Weights of a small transformer language model.
Architecture: RMSNorm before each block, rotary positions, no biases in attention or MLP, untied embeddings.
MLP neurons of a small language model. Each row is named by its layer, matrix (gate and up: input weights) and neuron, and shows model dimensions 0-223. Each number is 128 + 24 x the weight over its row's rms, rounded and kept within 0 to 255. Numbers have three digits each. A neuron's up and down rows have the sign that makes its largest values positive.
Before each neuron's rows, "fires after" lists the tokens most often just before its 100 highest values on Wikipedia text that the model never trained on.

fires after: " s", " No", " St", " w"
L6.gate374:100139103118087145132149146127134150121109120120109111126135186109139128144158091111114115089160097163112141130113166122107103159131122147119110112120165143099129149129112138112089091127105165161084165159141089107122120127129122126164147119153099092145156134134163178138104097138107107134136107162095126093124145092147126113117171132133147146164114098124075121134130117159088165147116126101133075161162150110131154107157150156114151123151137163114111151143149129141117133096066158149122145075122132106141115135147135138113134140113132154184145123108102097148118086074132114143170077156116122084169140160104141115138123077131145151099184138151124132111133125140098125103136
L6.up374:151070138120151139103101110123167120084085120172121104165104146114059108125134113135139158141071114137134109130090122098151138127114139142171113139096087098116162159147104160130147120143133140124155112099127131116154112131113155132148092151117111147146144135138114143180136144127146125129090119114137136142121143129121123105118136144158122128176157109109104140088164142087149125111148104147164146110120122143126139109152143105128141149131174087108134163149142128157140158097120140142136111112149157168101117135116174166094112172117117131133188119176115113169110168110157107125109131166164107141126182162120114133134096153084138148156125086129087102140083110140151129156090

fires after: ".", " (", " was", " were", " 6"
L4.gate265:107056097117142118150144129079107145165120158125118111196070116094149154115115157137149118134144110113173128148090129139118141147116111115137113147116117112090097136168128157142146135136105128159094173110144157084069130128126131102107162126116111106140145108115121158134084138083165150114117110113070106134116140147100170136143088143131100128118143147102157187130161083123112127155118098131095118140112140106133120134133142173157133161144165132129116125126150098155161118100166109101141115155125149143140104101140126143117143152109123139099158100141172095126164116162103125067121133110136153112174094131130111151119100133110137131125141119148134122143122099136155177169128
L4.up265:133156075117087145142113167116149174116166163129169086160117119112110154169148079140132109113148129111133113084124148170111117122146152140138107175161116137101102121133142168113108159128169107124125145149117134163125128132133115158094109126117148120171156099139136120144143119085089077172127135155140127130104094106113114094170089143128137129076128121109153135134139113111158106138143108133171173144106183141134090153154148148113111133124142149130091142115112131138109164119077128138148120170097175187086096134188124130130150127114142171168135100120142148134164117140131139119121152094149127110142097108111131147119154160137129109128099129127137144126146117144157179134134

fires after: ",", " (", " ft", "."
L4.gate256:167160114126088121156134136149135140121101170086117135131114116118136157083119097127145129126128132103110149157129158192146104133113120128127138104150115154136129158132148157131125080111098140110189123170117149070143106123131118149136145087154128082153155094171149107128151123131099093143121120111152142097106116123123128122113139121114153099171096103128118159101141110145118132128115101076174140098140093136147087111143107151129120096105178149124104140113122168105072108080189184152135121145145133139131187137134102114141141145136160191137144117134133147114103113137109147159143127171117126106122118146100125117177150130102102115132123130113143150105170095108092129136108
L4.up256:068155099139127127142124118126133163142172093146091106112125168117116124103125125138146090154150154093170171190111145145157128100128122128137086112095083110062128149134138124096107154142101108104124177082135159157126120103152155127137140145126125111155129088133114113133124120127135162151146106167110140172127140177107144118099173113119090103148137101167113119151099070129113107139127111072141132122134120128116116109181101153177116125109133145126138084134128151131084127125160133163154108097133106113159129109112144087127101123089124176097133124149088123130091112119115113117139085133111127146145113104151136124131098113133129165149132137103146110106086112163143095103136

fires after: " H", " h", "at", " St", "us", "uch"
L6.gate493:146100115133132180141150127129097111135101138116115144142139090127164159124130139137148120059130115165128111162173114179116108146099072136108102140141157162092164139128075130136150139153103129103196137155121152148149152125146150103159116151107133110170125101106129149124123103130121148118147174148159146132139099129142150124145161120139104114110138089121131126093099119191158126102101131090109165169148154145107156166094154134100114107092101087130144088104139092109121124070132101134116125117116140129135122123111114095140107125113088134136133178147127101152116179137145142123131085143138136108102143138094159158113152123118090139168123139114124126164103114141100099154166
L6.up493:094103130151092198123133110112125091145099097096137149113132088149137133158163143119115114109101100127112116147150145140150122139116081114097069073144180131136109175101085140148133100127107094111125103148123171135126154126147098130117148168115164131126144130059162142128140144156109152141147136158141081137099124109162156165138122115161132107132136152120101134130210091155109134123126097154129090149139159125149151125107117141137092120137123121148119114146144103107122158128121096158116162101103104160139119155149128106145160106112150125111087126134135147171137173145131116165122111142139142082108127135093100146181107116110093138144124131077112165125134123132132115112138

fires after: "."
L4.gate27:114128134102114107132113125150115150121193130092115122172103129094155129099131147104110099137156130094137173114083112153106143073175105134131097141079145123097136130133111080161110151162121158125155110148103150142141141130161120171131111148089099151132121170163109115085110123137099159085159120141138143103152115155138151106124098103067155117081159142123118108186113141081085139096139110126123112100108134080096200142133131137103109095144143117109146089116140127120120098146132100104136122132121114141117110128134150156111114152131155100109138073139108121136143170094159114119111092136114104113148087124099136124118158142151126151113135116104152119115102137149121153136159
L4.up27:115179118154114120137096159110165146119142141122118154093158142107148147169151145139134095158157163140140157109096146138120156108116142121105088146107131130122127130126156102140127143154089139114111180094151111163125114095128127155108119142120102151142100130078115084116076082108095170158151115170132108113168130160147178128121094117118129080133126133142094117093111108085080066106146120122108121087129126112137132144131106144116128070126135134129140117116122113119130134139132122118117144085155094134089124131100121116132128150152123115106127110117088135135171087115140150200114090129139109107121093120131098191143075100135104166134096112115157133118093136142114137096137

fires after: " the", "The", " his"
L6.gate354:116144122125114150098128084090114156139140129165105129155120133078153151141153129129114142117130117108128155164090156106080131132126121117110120152128140089137112117144108141183128141153085078157109144111121179134092130112160126178138109137091099145174091131148129137122147136121118140167108104180112108117119142147103119186138151116127135108123105091055087115103131102168121128129084122155124154110132151099137124129127095142154072144131123164108087107104117127130111127155124131104137140110169121101119120105100108106138107128137131080146116085106123136138098113110143142111214123123118142106164158126104156176132117116102165096134129131113113141141123151080149121091116
L6.up354:133153138104120138091100100103140101149123129191140156151114126101143125125122173113118140088111147131146192144113130118111136094138135100110123132114152054117125096143173155143098132157126101154158119112103143139145089134170146115107111111098099107162099160130112106118172137102081134180102130156097126115132177125139128158123135129118133131128105099071125113094116108159133091120141131113124160103122175134142156129113118106124126158158129140121105071115102105094086116143141128103091107090148123155116151128113115082109106139143134106118087099090143118093101109136157121131168112105094134102140127119070136164109091121115136100147144155142131153151125144093130092112093

fires after: " m", " M", " s", " ("
L6.gate108:147138136165183138129141115146106113112100122151118103141098149120125126099157115087083113106150109108102146129126145128114121116110124146184121100108090130143135180119127118125102147091117093156087117168116147087111139178085138135134125107142124108116114118090139158153160149098164066167121112106095147128119108122097135124150132106087150118139123145144128138164122134134120158130164115127131132124153146115150139145173140092159152178154103123088134178158150126144171171145129149115130128096156124119124119151141156136113131144127121167196104076158143086137099114069130120118150140163147106120159127138152164080137120137134169128095151138094135119113145102104142113129174
L6.up108:130141113143138149087113128139110146131138115103109142107103162092058124136115119113127128140083151135126116146107129138116099105118142138145134112098167149120115166161156174121136098163123074129152106113121093105137121125155152106135111127173151123149106150179146148090095095096150168154185105120113178088167171168151122167148091137141123162134155150166131128158139083132115106147135112134153123088119139129073096126143158112086084080120082107115086141119107183102152135111142122137146134123119137127125119170169149135130134150143105150129170124133130108161134122132147164115088127112116095101159121138111134128129133115128133110124124112105133103143138117149170179128164

fires after: " w", " r", " W", " s"
L6.gate104:090130118089107143106129072121094112155093116128144137107093160132118123116168110105142126134115121144124110145113158110108126121117132139159128150123101110162138155088115133138167077128130085135149192120108094169140152130116170150147136149160118114114117093116130092124118122109148128178177165116110121090134081105097094149139175118139132107070125168143102140144150109134104129157098140150139145125158132097161154141142144148148114124132123149101068110157141141102134112144146180154163166108128145122123137122138159111182139112172146156147140102154135139101123084176150090128139086139093136114132091141124144122126125163139122095142097140149116166145093105161105156115116
L6.up104:107113119100116129127127173130122124137103151094109146140137132102134133135157157158137125125144112119138138127113145100090136112146144134134125160155102059116170138104093121149125136140151144125107136102126141158179103134079116138130147132153152129113127125159158168164064120129133131138137171122098110122093140170090176106112148149109120134151130136113123173144147070079072125145107144117156102085158107103126194117103152114163171121076140095122115145114157129139065130122107144116157144129145127139099150116104130105166109101115110154153090145158124146121106115182147086126175139135104112159136146137111155133133138136115147175133093148172112135120160127114153145124127

fires after: " the", " 18", "’", " a", " early", "'s"
L6.gate634:114105114113170131124146177105102149115131179153147141126128145164108106128095135192150131095161104170129102141166170139156118142135137103110177085170131158120130120137101120141129130158125130169158107127150176088121113129129167131116089165116172150150120175143131145139143140141134128164163092116147137093100067123141115161127140118129148137110132168073147123077137149138150112130117129169150126146130120164097125152120183118128109146101118086085113121178107117124139136141167097085160119134149116130110083119106142147155116097106111116097131132139154105140095150152153156096148084105120112146099105107106104158122163131132107147127121119124112127157115140127132126159149
L6.up634:114149151093133132131101147107109140117134207099135119158084137094171150112132126108120152133062112105106144112126149128095143154116125139106138102096111126117126132132162157124135111114114119111158105117083123149152126138128151143145131112148119129124138129194131133125123132150136146146096128171098148125183140163153113160122125118081143137113128099096108062139123120104109149131180108128124126106103133102143127107106110138114118137153149115128115170096109161137099129143113132083093068154144123128102163107144169116085130180106138148118172121087171121155128140096156130130092096132176109084104125162119136105137155120092126086152131138139111152157132156100092163160126

fires after: "."
L4.gate664:112113129094105088172100162209163155136159134102146103133075130112125103130148150099130137131154131087086140152138170126141142159134115147093095116134206117158137144119120148117087093140137127137113133141143146110118163128119120108104169144108131172111145129139128119096121120109132122113125165147141142175149108157138159105181098118103119104073143100144121164139123187164124138130109146136137154136144096154157179079107100122164108108170148136150115176138119124142094122172118100163138145096139147121133129102183126164123133128129139122142098159098122088168125153114096138129102117118141128106108128127102109151111107109115095123126122112091132102127117120128119150120115
L4.up664:131123086121124142128101125105091151130157110152117117160114152128130122141141130146155063160175124148157116140141135164183131156155125083115112090106159146104150153128130125144121151122171132134158139120162134118115120165147157113094110190122121141134152115154075114111118122094106075134061155091136113152145138131129175111091131133121156165106154112101126118137100122166117099119127106131132140142127157122130150087115119110102159133103105141131136148084119177132144152172150123176148145104145165133146146134144154100144147098126166180113173116127121132155147156150083142168087144132097159135187105118138106133141118130086123147148098129123092133127163147122108133116145

fires after: "od", " s", " S", " N", "{"
L6.gate817:143142130153123105082122152150133155138141168161154109161158151092146120106153141113143154120094124112093139155142155113120147169108138133182144094139118070163122199104095110147108135145161120136139154142140158128126130129122084130139115135120111107120120114170109142128156127111124169159141111118088114123150108139132131131160112143102158116128130105103124083146123154131098117091130108126083176103134123116105132087133063171142119114123135162099151155162080147120144141143149150082141151138106158089143132089140133151144123104094114095146094118132134107082131088123145194105162136128119126090151137180102116139119128139154136122160132100102164152133145123096139173143139
L6.up817:158120130084133148121135157160126163170148130155143130129195121108119129120105121139147140112143136133151116120146157117093138144145147123161142101128174152109116118116084116099126096150081169123144127122115123110106144125119138132116152157148141102116106095105180136124103108148125151179155141106120095131107128107129142150138125052146149174160138094121134106150101151114139126104122092166113113084114108147114106088110160149177163141122098144124109091110097128080138137076151159153143157104105129170119148074195149152137158127091109127142113126090155146100157153148153152137138141134102088145145123131140125111106162132150138157127161103134144119153095112119164143099099

fires after: "\n", " the", " was", "The", " is"
L4.gate851:146095125073107106123089111158117155164137117102152121152093144116164141127155111121179132126141106155146150106136148096136115144149118099117095112142109103126091133138116149111122113105126086107133159145116157118127157123123136189160131113108118082097155127132159157160147106128139133127127092115097113061127118107130144162135097119131157111068137116126091132164142057134158200158157048149149123145149113133131147126141098108146141166146137151142109110135082119165154117159142127131137135128111117144120156149158117123120116132123149173164126128128110130089094116100123135119164102132118137126140109131131085113124114133138168078101131144121100165170151114154113094123095
L4.up851:122136150125106103095126113110119176152108122118074132161150096102087159120120160150128149103093125122170149120114155164120126107064152115140114142085125142105123113104114142148143114121118104126096114082129180104107110144119125127124088165093122119187122142118131120114087131127106187101123134137105137093115121158146152113101159171121148100159126107144163160130075137140153134124113133104140126169148152111101098122123126094120151118144126119095127169091129150101105156060149145119126122132125139103112123098116140111127117176155106120145213149120126112119143144160099147124143161128116106144122111164103127089119079135125113149123154126166171132151115120105131146086103

fires after: " m", " c", " f", " M", " mag", " do"
L6.gate4:154104116096105104137136153169117150132151129152100128159094154064163147149120178144139132127162142123124143147130126139117137164130138131146116133106127170137121142128116111112106131146109141185130151124123124120165123118109163105078145110147122151107145104096119126091107120149111121136085146179087128103103122134128117135173157122132141137112140080166080126146158113157117108140174148135137139133129070069106165093135145132142157127095142127119099139147157159182117120112129114112145107092141179100131139113149107133090113168133120119179084164098164098096134114102123122114130134166118082185126099112130098130120085129147106128164124151141129105098145158149106121094148
L6.up4:169081120113150112117126092178141160157139162133152153145110116129158096145149113116158133161097147089117129111174077139119171112142133146177124131127079127174136124134117121135111088058151118127125100141113121125124114110133113119152118148138090142110110123150162129120129144125138125106145152145122171148122127129147127149177106112103110135060098146153146168150081130135174121169157112107153156133085109136136106121109118109174118172124083137151136160156131104124154108140109128106110133173135156120130110134128144118130141118150130093117122116121118110112108179169158158102117165149120087127146095108088131111094115162140168099119108071127132156137089090142120118117121